config.toml
num_hidden_layers = 12
hidden_size = 256
num_attention_heads = 4
num_key_value_heads = 1
head_dim = 64
positions = "rope"
init = "normal"
init_std_down = 0.0
optimizer = "adam_atan2"
learning_rate = 0.000968
batch_tokens = [16384, 32768, 49152]
MLP neurons of a small language model. Each row is named by its layer, matrix (gate and up: input weights; down: output weights) and neuron, and shows model dimensions 80-207. Each number is 200 + 30 x the weight over its row's rms, rounded and kept within 0 to 999. A neuron's up and down rows have the sign that makes its largest values positive.
After each neuron's rows, "fires on" lists the tokens most often at its 100 highest values on Wikipedia text that the model never trained on; "fires after" lists the tokens most often just before its 100 highest values on Wikipedia text that the model never trained on.

L8.gate415,176,252,244,226,215,234,208,199,214,235,192,125,238,234,211,237,263,240,198,208,185,220,155,192,241,202,139,169,193,253,176,188,246,205,184,185,172,204,165,197,237,207,184,197,164,151,214,144,186,180,211,215,147,200,163,186,212,228,190,244,150,179,235,228,228,264,184,244,186,186,179,184,172,180,209,208,173,199,198,161,202,149,158,151,127,217,142,226,200,138,172,207,228,181,183,201,214,185,210,222,233,178,220,190,205,203,218,170,161,206,182,189,222,198,226,173,161,183,200,189,234,223,190,184,237,221,195,216
L8.up415,188,218,185,235,177,238,167,222,196,135,189,219,207,228,236,176,173,191,193,214,193,227,149,183,192,186,233,239,229,212,131,238,193,209,146,197,177,234,206,157,162,198,182,166,193,232,200,217,123,176,214,176,273,163,226,133,176,215,233,209,220,207,158,204,177,186,168,184,202,204,214,204,182,208,192,204,202,186,207,196,209,181,176,189,162,156,275,176,165,197,173,178,176,209,188,164,204,233,169,203,196,206,181,166,220,248,223,154,178,137,186,145,212,242,175,191,212,192,169,172,252,206,293,216,218,220,238,202
L8.down415,156,232,204,195,182,259,222,116,205,183,207,165,185,233,196,144,262,212,214,212,217,189,168,240,229,197,209,196,166,187,187,180,223,158,222,196,185,190,192,175,224,179,187,200,215,160,194,246,222,169,231,210,185,237,143,182,174,159,183,203,191,182,270,229,190,166,219,235,211,195,182,193,184,195,183,156,184,237,312,221,186,198,179,199,181,200,211,202,190,209,209,244,196,232,174,153,181,203,172,227,149,243,234,179,219,231,225,160,200,200,186,210,220,137,279,202,218,194,230,180,198,169,195,200,183,262,231,232
fires on: "s", " its"
fires after: "'"

L8.gate65,221,231,247,175,217,242,212,216,182,200,194,160,266,178,179,222,189,207,187,225,204,220,171,162,215,242,202,224,222,210,149,177,256,160,180,198,168,214,205,161,184,201,210,243,176,175,176,152,201,211,232,238,233,145,188,152,165,187,170,227,167,236,219,222,231,191,197,164,214,176,214,182,202,249,197,194,238,186,174,122,215,186,226,229,227,195,189,184,229,147,171,228,202,209,191,193,237,213,222,200,210,222,208,217,180,197,181,139,230,246,210,213,162,196,223,186,218,145,115,233,190,225,210,162,212,188,174,162
L8.up65,188,250,236,164,144,244,190,213,184,139,196,193,235,221,236,252,212,198,217,228,198,203,188,180,193,200,210,222,232,189,160,202,225,175,167,167,153,180,214,158,193,197,177,205,211,167,161,148,222,206,182,214,234,199,192,197,212,207,189,246,137,243,227,194,199,212,179,177,197,167,209,183,175,254,197,237,187,216,189,208,175,212,214,163,197,207,203,210,218,135,211,213,225,212,233,199,221,219,258,234,237,198,204,175,206,228,232,155,194,229,235,151,208,226,196,154,253,142,165,228,214,238,201,224,164,225,248,163
L8.down65,171,180,229,183,203,217,190,171,192,193,210,180,192,220,224,165,236,212,217,211,229,190,170,209,178,152,206,183,188,205,231,189,254,188,201,203,267,144,193,193,173,179,188,209,194,210,223,200,204,199,233,185,226,209,190,212,185,202,225,152,210,236,241,200,176,184,214,182,195,190,166,123,212,230,210,166,163,204,355,220,200,191,177,174,201,194,208,199,227,184,187,229,200,212,231,167,186,206,206,203,214,219,199,218,190,187,248,233,150,187,197,192,190,159,230,173,205,211,263,144,219,190,184,228,220,212,231,196
fires on: "s"
fires after: "'"

L4.gate506,176,166,202,159,235,189,262,236,183,227,206,205,230,189,184,177,174,133,203,197,211,194,204,126,191,199,247,205,219,239,204,230,192,212,218,170,184,228,154,172,207,192,216,222,208,196,161,170,204,202,179,236,204,201,186,200,206,229,233,243,181,210,182,244,258,113,159,179,206,241,165,254,218,184,265,195,168,214,197,188,201,187,176,216,181,164,206,170,250,168,171,217,216,203,252,198,239,210,171,190,158,205,206,261,233,173,236,207,187,206,189,196,201,181,227,199,182,205,178,184,154,203,234,229,206,239,154,189
L4.up506,146,154,184,237,209,194,224,179,194,236,212,150,155,165,134,189,214,159,187,197,210,175,204,141,246,216,238,246,201,207,187,173,211,200,227,165,238,156,177,185,223,177,172,173,185,164,171,179,211,175,168,167,211,198,167,151,152,239,225,190,150,228,128,215,206,177,213,226,217,185,162,203,213,152,227,192,188,213,197,213,195,230,192,255,154,151,237,202,157,234,176,254,187,235,177,176,225,226,157,197,175,234,221,218,181,162,231,153,220,199,171,157,155,205,221,185,208,212,200,181,171,169,221,159,229,204,173,179
L4.down506,212,181,213,237,231,208,221,236,220,203,238,216,172,193,204,179,223,272,181,127,213,223,178,157,213,216,209,283,217,185,202,162,148,234,155,177,255,190,272,243,234,182,178,141,195,190,210,215,149,160,218,193,176,153,241,200,202,170,203,167,198,170,188,174,182,171,186,207,189,184,202,179,251,236,197,179,196,173,220,196,196,210,192,197,214,206,243,186,164,205,200,224,189,169,217,215,231,245,221,231,152,149,217,228,177,212,230,202,194,217,183,211,169,188,135,197,232,209,199,206,209,218,171,238,236,213,215,158
fires on: " which", " It", "It", " second"
fires after: ",", ".", "\n\n", " –"

L7.gate26,248,197,176,193,235,223,195,202,204,235,202,179,262,184,193,188,231,210,170,214,215,188,143,161,195,242,208,211,195,260,191,174,196,151,169,193,217,168,247,171,191,220,171,241,258,172,180,195,276,198,205,169,185,229,224,190,215,190,196,197,189,182,200,201,213,231,138,232,205,210,184,172,199,208,175,222,223,172,196,250,177,184,223,226,173,205,243,174,146,181,137,200,157,182,188,184,229,203,222,237,180,207,185,211,182,216,210,129,164,201,251,159,187,197,198,190,182,153,182,180,209,219,191,157,174,224,147,245
L7.up26,200,182,250,247,175,204,183,232,171,154,172,211,224,206,158,232,194,148,202,199,179,217,197,184,231,250,189,204,224,183,212,206,198,185,168,117,184,218,188,199,198,172,152,187,164,183,216,183,192,225,136,174,246,158,177,205,256,150,198,199,218,207,158,169,233,197,232,192,208,164,194,191,210,213,173,210,280,180,167,173,167,211,218,235,199,195,168,223,163,216,203,158,185,209,214,253,143,221,187,188,161,249,240,124,210,187,219,208,196,234,203,213,195,217,237,181,220,201,207,199,199,193,190,183,203,229,234,217
L7.down26,173,169,204,222,176,214,174,153,157,173,211,159,194,240,181,204,223,194,223,218,227,200,216,212,221,173,245,224,234,174,226,220,200,157,241,199,201,164,222,170,243,227,217,221,177,176,206,178,215,235,250,190,230,210,263,238,227,201,255,241,204,247,222,185,180,199,140,198,201,230,200,192,173,171,159,201,165,203,256,213,219,173,157,148,186,208,169,193,181,194,189,188,229,147,158,178,198,170,206,172,244,238,207,184,220,180,158,193,176,189,238,177,183,194,184,196,190,192,204,163,222,174,150,257,208,174,212,127
fires on: "s"
fires after: "'", "’"

L3.gate432,172,246,233,213,244,209,197,169,195,239,164,157,178,183,246,175,159,179,225,211,216,184,182,193,201,186,192,179,196,142,229,209,189,218,212,163,190,195,141,207,219,181,159,173,220,110,192,199,154,171,212,207,222,202,174,199,185,215,218,261,200,185,213,269,199,151,209,253,179,180,159,188,183,208,155,231,193,136,203,224,181,241,170,216,157,198,207,236,179,228,187,206,200,184,214,200,224,198,157,246,226,214,252,200,213,231,217,212,229,164,187,188,198,202,251,164,173,228,197,200,206,176,203,220,157,184,203,184
L3.up432,198,290,190,185,226,187,234,210,212,200,120,158,191,192,223,195,168,152,190,211,219,188,194,236,229,201,209,228,198,149,170,174,182,231,208,171,164,240,169,209,253,199,227,158,179,159,144,204,180,195,207,252,227,149,193,220,177,204,206,182,227,191,211,210,234,194,227,166,199,253,219,208,225,225,183,245,181,178,157,183,216,196,197,200,167,245,227,226,226,194,208,222,215,184,205,129,222,190,153,230,205,137,195,169,197,193,176,190,215,216,157,190,210,215,225,167,211,207,163,199,179,162,172,176,147,195,154,237
L3.down432,217,185,275,180,126,211,175,226,209,212,238,187,183,149,234,210,115,161,157,179,238,204,191,197,228,170,197,219,214,233,233,176,212,225,180,187,168,228,206,226,145,164,214,185,218,179,185,222,191,218,228,207,224,241,189,161,180,242,261,228,198,194,182,198,248,116,212,164,205,215,220,236,233,181,205,212,176,216,145,212,190,218,217,164,184,266,184,225,203,186,222,227,227,197,169,167,169,189,193,220,247,242,200,155,175,266,208,188,249,154,176,165,198,222,178,202,211,195,203,190,181,185,201,187,235,248,239,190
fires on: " of", " April", " January"
fires after: " on", " Department", " Minister", " of", " On", " Museum"

L4.gate378,170,238,278,170,192,196,187,179,187,178,153,135,158,185,174,140,238,171,240,203,191,203,150,215,249,176,224,207,189,202,253,214,169,155,253,168,180,243,158,241,261,247,171,207,209,202,216,227,236,253,201,248,193,214,196,262,203,200,230,248,197,197,189,174,221,208,225,185,184,185,229,206,201,197,160,246,154,207,211,197,185,208,212,209,218,204,155,201,244,157,176,164,201,183,243,206,210,196,222,195,169,216,276,205,181,170,197,215,166,226,183,172,263,195,137,185,232,156,214,197,219,254,213,222,189,189,204,149
L4.up378,115,216,231,142,184,260,221,146,200,220,214,123,184,228,186,173,241,204,243,201,225,139,228,279,189,197,217,184,218,211,200,189,151,181,207,180,205,193,184,204,176,176,114,185,230,228,214,219,187,227,192,176,171,229,219,221,187,186,257,222,224,182,234,207,240,169,217,164,128,220,231,211,174,220,208,156,195,156,202,182,192,203,178,176,231,222,197,155,227,172,197,266,208,175,171,161,220,196,186,171,245,221,241,197,229,166,199,243,196,192,230,232,260,174,230,242,190,198,241,185,239,203,179,249,189,183,196,209
L4.down378,134,229,229,130,221,212,171,148,162,196,187,209,220,211,164,221,170,181,197,189,205,226,170,154,232,260,179,211,257,203,233,246,198,130,216,191,145,192,204,184,210,160,184,219,214,216,189,189,181,134,237,195,189,190,222,243,214,184,187,204,246,208,172,177,221,187,195,136,169,213,160,208,206,204,225,212,214,209,124,217,200,177,234,185,227,212,209,167,205,230,197,226,196,235,204,167,214,221,175,230,240,184,224,164,238,176,177,188,198,247,190,224,239,204,207,201,217,227,152,180,243,248,198,235,218,209,217,182
fires on: "K", "6", "R", "O", "4", "E"
fires after: "-", "–", " (", "/", "="

L8.gate212,227,209,199,177,215,210,160,194,207,202,100,197,242,196,234,206,228,174,184,229,204,199,235,191,200,240,163,186,262,180,150,206,249,192,193,212,213,169,250,181,148,203,238,193,212,168,144,209,182,204,180,219,220,171,223,167,187,166,175,172,189,227,202,276,235,182,193,197,138,89,193,214,202,229,192,205,172,188,184,198,148,164,142,252,205,156,205,170,220,114,192,163,174,162,234,204,207,208,188,202,246,214,148,214,190,216,196,160,185,208,198,186,195,168,140,196,177,190,184,225,193,176,219,222,199,206,204,210
L8.up212,207,225,194,217,138,189,174,203,236,213,214,225,210,140,209,255,194,164,216,209,174,215,192,196,171,210,148,255,177,177,195,228,203,184,229,253,170,227,184,146,209,231,156,209,168,160,255,162,177,237,218,233,278,158,173,258,187,181,206,242,185,176,218,136,235,217,167,204,210,169,226,186,209,165,212,201,252,188,223,173,206,201,244,192,192,211,232,157,191,198,192,235,225,186,198,204,136,184,220,198,211,257,196,202,185,198,147,154,186,196,221,184,224,213,237,188,279,136,210,203,235,206,196,208,172,223,203,157
L8.down212,139,212,208,188,232,203,250,144,186,202,111,193,239,229,226,155,208,180,227,220,205,181,196,215,210,242,222,180,180,160,206,203,200,218,229,176,211,126,237,188,175,280,246,162,164,211,197,195,204,155,228,202,211,196,161,164,151,195,216,247,184,248,204,190,200,205,229,172,257,191,153,257,193,189,232,207,208,234,278,222,187,161,202,214,219,184,185,191,206,177,138,185,217,139,194,233,215,255,229,146,210,180,173,241,164,247,221,182,158,214,170,239,186,161,181,216,207,228,206,193,190,218,138,231,246,191,221,214
fires on: "s", " (", " was"
fires after: "'"

L3.gate545,212,185,184,226,152,226,190,238,219,200,211,186,203,166,239,197,176,187,203,214,218,183,223,195,179,187,167,246,124,208,228,215,191,239,139,188,188,220,245,160,162,150,204,178,222,173,188,228,151,239,167,155,205,240,169,203,195,188,221,237,188,183,193,174,220,184,195,199,195,161,203,232,204,177,215,191,185,179,221,208,213,198,195,188,161,180,210,213,189,160,181,200,249,175,154,236,173,251,221,150,209,248,224,229,179,186,249,180,203,225,158,191,193,169,207,202,164,186,193,175,210,207,212,202,228,162,204,189
L3.up545,189,217,196,204,112,174,242,216,177,227,178,167,237,228,195,211,206,235,187,189,173,222,192,170,211,184,207,171,215,224,207,171,220,211,231,191,187,212,205,223,175,198,162,231,238,171,202,208,220,185,209,216,199,201,296,203,174,234,193,208,152,241,212,257,195,152,200,152,209,227,209,191,177,221,196,241,196,209,154,177,224,218,214,237,193,167,239,236,244,195,217,234,174,149,153,228,216,171,190,228,210,171,188,183,169,250,206,161,237,233,212,206,175,216,229,215,247,211,215,243,240,205,207,204,142,185,160,227
L3.down545,150,216,229,230,208,211,186,218,192,223,174,212,190,224,229,155,190,241,217,256,202,272,209,249,214,179,198,219,252,209,213,232,173,204,207,216,240,192,191,205,201,205,239,194,181,203,204,170,158,202,211,193,240,194,170,205,179,158,147,188,162,162,218,235,202,216,215,231,249,205,151,196,168,214,222,227,227,254,244,195,196,206,181,236,165,144,207,231,220,198,165,246,145,208,188,251,210,191,198,179,211,250,250,171,198,221,211,201,223,198,218,218,216,211,204,223,240,224,212,189,179,129,173,207,177,183,148,173
fires on: " (", "\"", ":"
fires after: ".", " /", "\""

L7.gate609,233,201,282,181,246,226,214,247,197,161,199,157,226,153,222,212,232,198,246,215,247,236,200,192,263,240,190,198,203,186,174,137,279,170,153,170,202,212,191,177,184,180,186,182,196,176,184,184,212,268,180,187,226,183,233,207,189,203,175,228,179,222,220,203,231,178,185,161,142,199,245,196,226,190,156,241,179,181,216,257,223,212,204,244,209,180,188,174,206,183,176,182,150,216,167,246,190,248,193,181,222,148,222,175,189,230,201,168,157,240,161,166,220,206,244,135,187,193,141,195,234,252,250,227,183,212,192,189
L7.up609,199,217,292,190,265,194,240,239,161,189,256,189,211,150,189,204,232,175,212,209,215,230,186,192,265,213,211,186,199,228,211,157,235,188,141,115,168,216,199,208,187,175,225,161,244,162,204,191,193,235,195,145,144,215,221,193,183,228,188,237,208,246,211,218,199,183,172,237,157,178,176,164,206,210,174,259,234,225,249,203,235,171,130,211,221,224,183,207,192,178,175,175,223,218,229,196,166,261,186,191,237,242,179,157,227,196,231,143,175,168,209,186,228,235,186,183,208,140,204,234,154,215,217,179,157,210,204,183
L7.down609,191,206,218,189,193,205,191,156,198,189,226,204,232,194,206,173,237,203,172,194,174,150,239,160,219,168,207,204,159,161,210,185,225,228,224,193,304,201,204,193,208,179,192,215,209,207,190,224,216,216,213,157,225,193,200,223,178,236,224,200,176,226,216,233,192,170,161,237,219,146,176,231,184,210,205,180,168,250,282,220,171,194,203,156,198,198,250,185,181,193,228,242,225,201,251,185,186,176,241,217,213,221,213,227,231,187,250,190,166,167,250,220,214,195,196,158,188,234,261,182,192,198,177,211,208,161,226,252
fires on: "s"
fires after: "'", "’"

L3.gate595,150,241,188,186,178,224,165,165,222,239,178,190,173,207,201,172,224,207,185,165,208,188,188,235,142,196,184,213,187,227,199,227,195,207,212,197,204,190,196,230,178,208,207,152,222,205,231,175,143,231,229,157,213,189,176,228,221,219,274,209,166,192,207,190,202,158,174,253,186,178,234,207,254,196,234,188,184,153,168,209,215,208,234,216,196,227,187,109,190,169,217,173,200,172,169,203,232,157,222,213,161,206,264,180,198,208,215,232,126,216,224,213,237,152,168,206,169,209,218,216,173,216,201,235,224,166,198,186
L3.up595,276,167,241,182,254,246,188,209,193,219,163,172,257,200,212,204,213,208,207,247,208,219,207,216,227,185,205,211,235,215,206,218,168,215,228,193,210,262,146,224,185,157,258,189,227,221,196,173,218,174,219,255,164,202,162,199,129,234,171,238,212,176,154,197,181,183,224,201,254,128,235,258,222,200,230,183,146,184,177,168,195,200,220,227,237,159,187,194,173,200,204,205,223,163,190,203,131,207,195,152,205,188,185,208,157,187,228,135,197,190,185,193,189,166,144,181,167,166,210,206,204,210,175,194,208,178,195,181
L3.down595,196,203,198,199,288,184,188,151,169,225,211,168,152,222,171,197,207,211,204,158,200,148,191,182,236,201,188,148,235,268,193,192,228,209,228,194,191,171,198,259,154,188,191,192,171,185,205,213,189,219,168,173,194,171,163,237,134,185,246,228,226,202,176,231,199,225,205,179,146,209,224,253,215,225,234,207,184,126,173,269,186,181,207,173,215,240,221,188,176,192,270,249,213,206,146,164,194,170,176,249,171,169,208,213,193,200,187,221,159,209,251,212,203,230,205,226,165,242,241,175,191,260,255,229,209,158,220,185
fires on: "U", "V", "Pre", "O", "G", "P"
fires after: " (", "\n\n", "\n", "=", "-", "–"

L8.gate623,195,156,230,221,223,184,209,220,216,268,182,199,196,172,165,182,196,185,200,189,193,185,163,224,217,140,244,234,206,227,156,152,284,158,190,175,163,219,221,188,207,129,148,270,228,167,188,201,218,224,213,213,206,165,154,209,191,217,186,186,168,233,249,207,227,215,210,189,171,186,272,248,195,192,200,187,202,206,216,246,229,133,158,161,239,189,202,215,159,166,189,171,216,184,208,231,189,199,224,212,170,243,242,174,217,200,173,176,236,219,190,177,260,229,186,214,188,190,184,237,253,130,203,151,192,190,243,163
L8.up623,193,237,215,186,175,167,233,222,204,237,258,237,249,216,239,177,257,238,202,182,190,198,233,223,246,231,156,186,171,167,190,171,200,206,188,223,232,216,196,201,212,216,230,171,186,244,228,213,177,193,185,227,135,192,223,200,210,197,160,213,122,134,180,173,211,219,171,190,244,153,209,215,180,235,196,184,188,222,222,189,173,174,196,221,199,166,218,143,200,155,242,177,151,208,180,282,189,199,190,224,223,167,233,208,124,245,192,136,152,179,203,250,200,228,196,192,196,221,195,202,172,216,199,230,197,196,215,197
L8.down623,246,181,271,223,207,204,204,197,149,251,219,204,185,182,206,152,251,241,209,260,181,227,235,243,214,259,198,209,150,252,207,179,227,258,226,206,188,223,248,204,197,173,197,195,199,235,212,185,212,221,227,210,145,220,236,206,211,221,168,202,174,158,187,111,175,215,190,210,230,180,197,204,207,222,182,226,219,263,221,200,219,137,219,242,247,132,212,189,197,205,185,179,155,224,227,235,210,204,214,193,222,199,221,217,171,238,186,188,221,195,186,233,229,215,144,272,251,209,190,213,189,226,192,222,266,209,207,190
fires on: " |", "1", "0", "3", " 3"
fires after: "-", "–", "1", ")", " |"

L5.gate155,177,192,183,156,206,245,172,180,210,231,142,163,197,197,208,170,209,244,267,196,208,195,171,206,207,232,223,175,189,191,215,186,217,129,176,238,160,184,155,183,237,173,158,196,165,125,166,228,215,231,204,251,190,194,193,218,192,183,192,205,200,124,244,182,182,194,212,187,129,212,199,217,213,197,249,222,256,150,144,156,158,158,240,208,238,223,173,225,223,165,228,220,214,182,221,182,213,186,232,171,153,212,170,170,244,151,201,239,214,199,193,196,251,193,167,203,142,190,184,167,213,202,140,214,220,197,187,163
L5.up155,212,235,198,215,199,212,153,208,206,190,141,171,192,185,159,201,173,191,247,200,212,155,233,210,155,222,255,225,182,214,223,216,225,197,213,174,210,241,210,182,189,177,213,159,155,178,175,191,174,187,231,233,211,254,150,218,264,212,201,153,205,138,212,143,181,212,201,136,153,211,224,219,251,202,222,168,215,109,208,160,222,196,236,262,249,222,195,178,220,183,224,253,247,201,199,201,114,192,237,149,238,245,217,219,230,174,185,180,247,179,220,134,226,171,223,189,177,246,256,193,247,156,193,193,213,204,231,195
L5.down155,123,240,241,207,248,225,130,223,206,132,166,186,196,213,173,235,168,222,183,207,184,231,191,206,219,206,223,179,185,204,205,232,219,200,210,168,187,205,134,172,201,203,217,198,223,154,152,221,185,225,201,213,221,210,252,203,219,215,204,178,218,154,191,193,172,198,172,163,179,191,182,204,182,211,190,227,221,181,105,178,250,150,234,212,238,203,150,216,185,194,248,176,211,196,216,173,196,226,182,257,192,220,217,220,178,197,186,204,232,162,179,196,159,186,219,149,173,210,267,220,229,260,234,210,201,167,191,237
fires on: "K", "M", "R", "G", "S", " ."
fires after: " (", "-", " \"", "–"

L3.gate391,209,200,167,179,214,191,211,255,166,226,186,193,200,187,215,170,228,208,269,222,221,203,140,219,185,224,125,182,149,216,225,187,215,172,196,151,245,208,190,128,183,144,189,185,195,179,201,218,231,184,213,220,205,143,142,233,180,190,221,186,212,188,189,171,212,206,182,221,213,179,188,185,251,193,218,196,199,182,152,227,183,212,240,191,243,179,192,206,210,181,203,209,229,217,179,178,186,256,221,163,190,220,168,184,275,213,138,193,202,152,211,256,209,224,199,208,144,246,169,186,229,220,132,134,215,166,192,222
L3.up391,165,191,217,187,197,143,183,212,191,183,156,203,212,188,204,184,211,191,242,167,214,205,232,207,191,210,158,205,151,216,234,217,218,201,207,165,204,207,178,169,179,201,156,232,217,164,232,217,211,162,192,194,171,166,193,189,220,231,224,219,222,204,217,143,205,213,213,141,214,189,216,186,233,194,184,187,170,173,214,157,231,273,218,177,244,174,165,214,245,176,215,224,228,223,180,166,213,239,200,205,190,220,180,246,249,189,202,237,230,179,162,242,232,223,267,181,186,200,174,148,257,155,113,128,181,171,222,237
L3.down391,156,212,246,187,216,216,162,190,196,204,194,218,218,236,185,195,157,164,179,167,197,206,205,190,144,240,190,216,162,178,209,182,198,218,205,222,198,205,171,213,172,146,172,206,162,206,160,222,225,194,171,135,207,209,196,194,244,254,196,213,183,197,214,173,195,177,237,187,204,221,183,183,218,213,215,209,215,199,84,238,210,197,198,199,240,197,208,213,218,172,273,207,144,219,207,212,219,213,191,223,191,262,223,212,209,182,210,178,192,211,203,251,221,225,219,197,192,233,178,193,184,231,213,221,254,182,213,254
fires on: "R", "S", " there", "18", " There"
fires after: "\n\n", " \"", "–", "\n", " (", "-"

L5.gate403,202,245,181,171,195,233,195,219,247,189,210,179,180,192,209,169,192,184,267,197,186,196,125,109,155,191,197,230,147,178,189,182,264,253,213,167,197,201,162,218,196,218,219,221,216,212,247,235,163,222,177,177,185,185,191,179,194,245,169,190,236,256,199,209,194,230,209,219,184,202,164,222,136,205,196,212,169,155,187,186,164,195,196,193,241,176,133,209,258,195,192,182,240,180,135,193,252,182,213,204,259,233,229,161,179,172,204,206,200,173,190,192,156,220,184,230,187,192,235,239,235,205,194,222,155,217,200,173
L5.up403,229,249,180,201,202,196,260,191,207,218,224,181,152,162,215,220,184,197,180,165,137,155,192,192,151,184,205,228,173,235,223,179,243,207,186,203,199,168,248,245,189,189,219,191,184,230,227,213,183,210,153,155,139,231,217,130,224,232,170,250,185,211,188,218,172,229,239,207,205,228,200,232,193,205,210,220,122,230,211,198,197,261,211,189,230,149,115,211,184,220,211,210,197,203,193,250,211,178,236,200,197,209,243,141,185,201,199,157,205,206,211,205,157,267,206,274,217,133,221,159,188,162,257,220,182,176,197,177
L5.down403,193,176,138,217,190,114,194,203,227,227,279,199,179,197,205,176,171,249,182,200,197,221,213,181,204,171,222,214,215,236,226,197,170,243,185,228,229,207,195,223,238,251,211,237,246,202,184,181,264,165,183,230,164,229,250,195,172,226,211,249,184,195,223,182,204,188,190,164,187,201,240,155,209,272,236,212,197,232,229,220,244,219,219,179,153,213,232,178,186,233,174,210,180,183,191,184,234,181,211,195,197,180,205,233,184,188,206,244,213,194,190,211,162,175,157,189,210,217,233,178,204,220,224,213,209,145,209,211
fires on: " which", ";", "  ", " and", " ;", " where"
fires after: ",", ".", " |", ";"

L3.gate461,221,184,199,229,174,247,206,216,181,163,199,188,210,210,251,204,202,212,197,213,210,223,240,130,213,186,199,180,218,245,218,183,202,206,222,211,219,235,204,217,148,130,202,162,219,177,198,235,225,200,227,173,184,208,214,170,197,208,132,223,271,219,172,196,190,168,213,176,273,173,160,171,223,182,210,221,187,249,204,221,198,187,142,150,192,186,194,196,240,205,223,234,155,195,203,192,205,200,215,175,211,173,196,214,204,227,246,203,227,208,180,157,195,136,167,235,203,209,239,215,228,238,153,228,228,244,207,241
L3.up461,188,148,211,202,197,172,233,216,185,232,208,203,196,168,184,211,226,175,212,211,170,216,215,214,174,132,198,195,169,224,255,203,120,180,253,230,191,214,183,190,250,168,236,176,209,160,172,156,162,179,204,167,180,149,249,171,227,247,207,237,197,182,233,166,188,208,205,137,227,169,208,229,235,201,224,165,187,205,199,182,240,218,204,228,189,240,164,200,150,197,179,282,246,259,188,170,180,250,223,163,234,191,191,208,169,190,261,197,262,257,168,232,214,197,164,241,251,175,199,218,193,240,225,161,192,157,162,156
L3.down461,223,157,178,238,163,154,212,154,189,145,198,200,207,150,221,218,143,218,214,196,246,304,176,193,158,199,268,231,226,184,218,228,173,230,187,240,227,197,268,213,195,189,230,220,206,206,175,162,237,163,183,186,214,202,173,191,167,202,175,216,179,173,194,191,202,208,203,184,164,211,179,209,133,221,207,217,157,252,185,179,176,222,205,248,204,176,191,198,169,176,221,195,194,202,213,201,209,200,139,218,224,204,254,191,221,225,205,168,196,199,188,256,217,211,233,232,263,207,182,168,205,188,225,221,190,210,173,153
fires on: "\"", "us", "inn", "90"
fires after: ".", ","

L4.gate520,188,193,194,257,206,228,206,158,215,195,210,141,220,191,186,166,122,150,196,190,189,188,178,231,227,278,199,213,200,227,210,200,212,176,207,197,179,200,178,186,186,153,240,180,203,133,201,232,240,175,204,173,223,201,238,177,235,232,228,198,216,187,225,267,241,176,230,218,186,169,177,192,180,193,153,204,247,202,224,108,191,244,206,184,181,187,190,184,253,184,258,239,200,249,193,218,202,291,182,177,228,210,224,173,173,153,257,178,154,196,200,201,193,218,249,252,187,179,241,205,213,221,199,132,189,229,184,240
L4.up520,210,232,193,224,140,185,180,185,200,208,184,196,205,176,171,189,216,151,198,229,270,192,196,193,202,252,208,197,189,179,122,154,158,176,165,135,170,247,155,243,221,178,227,171,243,217,174,236,213,151,231,199,185,177,234,175,190,210,264,231,222,216,212,221,231,193,250,155,212,139,172,213,233,136,204,194,195,210,206,170,188,149,211,252,263,179,201,199,196,194,229,243,216,185,223,214,195,173,116,185,231,189,162,210,176,160,227,147,277,217,236,201,168,211,217,198,154,197,201,195,205,166,202,244,177,200,179,209
L4.down520,225,141,192,165,193,117,183,231,189,166,276,192,158,199,245,180,191,203,227,189,195,226,204,182,198,225,164,187,239,222,202,163,158,225,192,218,208,150,159,236,167,203,230,177,230,180,167,188,253,196,192,227,229,229,235,181,152,200,169,224,198,182,156,224,213,217,165,213,194,196,151,194,253,226,186,197,222,225,219,197,193,274,237,235,202,206,160,213,198,197,286,206,208,151,211,176,200,262,186,183,218,218,199,207,186,260,205,144,223,199,255,218,208,200,150,234,266,162,249,173,186,208,209,193,240,196,214,245
fires on: " and", " April", " January", " September", " May", " August"
fires after: " on", " On", " |", "On", "s"